From a checkpoint of a small transformer trained on Wikipedia.
Architecture: LayerNorm before each block, learned positions, no biases in attention or MLP, tied embeddings.
MLP neurons of a small language model. Each row is named by its layer, matrix (up: input weights; down: output weights) and neuron, and shows model dimensions 64-191. Each number is 500 + 25 x the weight over its row's rms, rounded and kept within 0 to 999. Numbers have three digits each.
Before each neuron's rows, "fires after" lists the tokens most often just before its 100 highest values on Wikipedia text that the model never trained on; "fires before" lists the tokens most often just after its 100 highest values on Wikipedia text that the model never trained on.

fires after: "2", " ", "3", "1", "4", "5"
fires before: " ", "5", "0", "8", "3"
L7.up513:524499498508555485469537507496481517499500526470537536500522495457509515515463524492551494536503541502475482496501476530476510498534483500496508529526458491463478500458468503561506501426469501532500562514502498501504513475488492489464509539492512497491509502515472499523460523482506504507537507519487477497500524483544473471501487484484498500459445527500476500517488542513473500493485
L7.down513:467509543449497558506496486474481494457502528532460536453498508453498541514500529500488475533490478505461516516506508522510466499485509491476503495464510494475488512499454500502506497457530538462506492524481533479503463512522492441503482510540478515492528494496541500519520507534515489486519540529487522536477488516499501486516467517526558494498505529492511479547509488459475484485481

fires after: " ", " |"
fires before: " |", "0", "5", " |\n", ";"
L5.up337:470525425510515472501512532547513526490528499512476474511507510450483491487499518495487517510502485538490462477501468526509439473508503437524479544512546493500479536471532522509482528505477473540461474508531489487483498478493496493507455495502523482462508483484493514479495488496479536569541474506467524496492481513506512472502495540512514489486488493455513482464506514514520536531505
L5.down337:518453535478486449533490485499515484518545488486500528451484514501482515540511459507529478527498479519561529534492512476487532493447501503506502467503486491460549485528449466475472505502514510486545477492457501498501456532500530523527486497511523459486492492490462512543501544513466488497518473448501495492456491498519524497504513529526487494478503512498509508521521526535537451503494

fires after: "0", "2", " New"
fires before: " |", "–", ":"
L12.up103:469508535512511502552512471546480492490500510475498533537502476544492508474485559503508503496482523532509489466510487546480507540521561503476484482488501511524519480522533495528511477466481463532517523515519486524517536451507486478473470473539477515511486528513521484432484490460499464476515534470499430478516523499511487479475453529497474508515497461498465489509485523516510516451529
L12.down103:530467495496486453479498522522536538518471449442559471496468543521535474505480501508484475465474470465525480488478528449485500506464489506503521524517526492472524468538470472468519500490503504510506515481498499513527519534478516525467525503494554478505484531519475479494482470489496532511517473530503496536515541553498520488496524485455507511521471466474539514538527467510467479500518

fires after: "1", "2", "th", "4", "3", "7"
fires before: " |", ",", "–", "."
L7.up301:519509513472465527520477494450489491474492536515504509531490474512492539516456507541485507553462541500541501480498486460510453475511548486450529475483509483474543466520539528514496485487519468488515517534510519511500534467502551501514535494507481498523465456505485519495524490513510457485496514490460502503560485458548512454464464495485503509522441503543526512518464520489514543482492
L7.down301:511502504529529518470493543492508533518489500479554533481499530504512480522497496467502504498473517520528499464474518470477546474507524535492509493543481472499475515519494507479490530513501440528500524476487474507501479509473499483488495476533474500485502502513514473484517502518511500535476476463523481550499534493492488459457506498461459540444478510517491561479494482506500555513485

fires after: " |", "|", ";"
fires before: " |", ":", " |\n"
L4.up31:501533482516522501530524476504493509487493557478501494507496509494492541511504510445518516507453482532492477512490479496514479476490545543500533467511520502502459498487519501500477458523509540537524483490522514500511466490503516495511468497492447513497523530513547507498506492476530544518490480503471535450529507493471464527484533532455529496476490525487499480476507489542482522481497
L4.down31:541469497498480471495524466494496518512484468510516512498488513473498485533513535483526518470424488497490481536478464490491478464519539523462441473486499523464505518509513530454500540539525526512504506510503487526462494527489521512473484519515501532536500493452471496473557486552512472526491468479502518553508519459495445503514535518512499507495484493495494493476534519486529521501457

fires after: " |", " Att", " Score"
fires before: " |", " |\n", "ance", " High", " Att", " Set"
L11.up265:513484500476482515507502498481478545486473532485508479500470471489476481533500514471514489484503449527497463522457487490536479497430530474524486560524506475532548513502496477494496479507482471504520540530476509500468504546465506537499473520475530537517551533486519522515545490455537509542512491507478514510532477508481509489571535506490495457469454497486520475487473491530519503492538
L11.down265:528493545504496508507466521539468515524496549463506467481502441488472498538521503469513510521467503530463491497545504503523481511456501509544520505519487535483478488528450513456485518512519476510537507540465498523483480498491505490527462526465479503454507511531460505513493502506509486485521508528497492491485541455492498561465505490458496520491519503521502477461487480485504488511519

fires after: "1", " ", "9", "7", "0"
fires before: "9", "8", "7", "6", "5", "0"
L11.up489:487588485509521526478529536502479528502492523510489505536502485515478546505500512443510510510505499492462465472501494493527505486503534487499523482468500529526509518513453485504471539450494479513461516463483527518461478460471532509505526483464491459490526524508512547557516472460431483460485508515477539517485513499472498497515518500500491461467499507496499496500562512531464503531505
L11.down489:471460471502489526515480525499494498467462536521509509488535473463467494531470537457445491548505551480480512519543468490467512504511496540492503525468491540514518495452500498565463541525463489503557515528467511517470519525510547495486458482493523499466510498483522536500462535534518510517486533511464484468476477484461471435475482492476489523495483460509482465509495496474496526498516

fires after: "0", "2", "3", "1", "6", "5"
fires before: " ", "3", "0"
L12.up239:484503490538442456475496514528497483495538541492516518477486471453510482443444458481503498551508530517473522501502512480516466512467496519494514530491505551516511543486514501530511488445533500508502504516514511478500564541490512480468521488504501499517495505479512523539493518511503502489514470541453503467478497496541527482520527524538477475469460500529485499459478481533474537461500
L12.down239:433515515542514481543545488463450497517510489522501502482508486503452495468507456473516485506476479541474475511483498536502509496509538479495483517497504518480458519522497499495483540511506535513540491501508519551463512512507487497505471463490549480535509491483524517491488519509517505482489468472501453501476508500553459516497487552486477518531503511479535546493486458502501543513469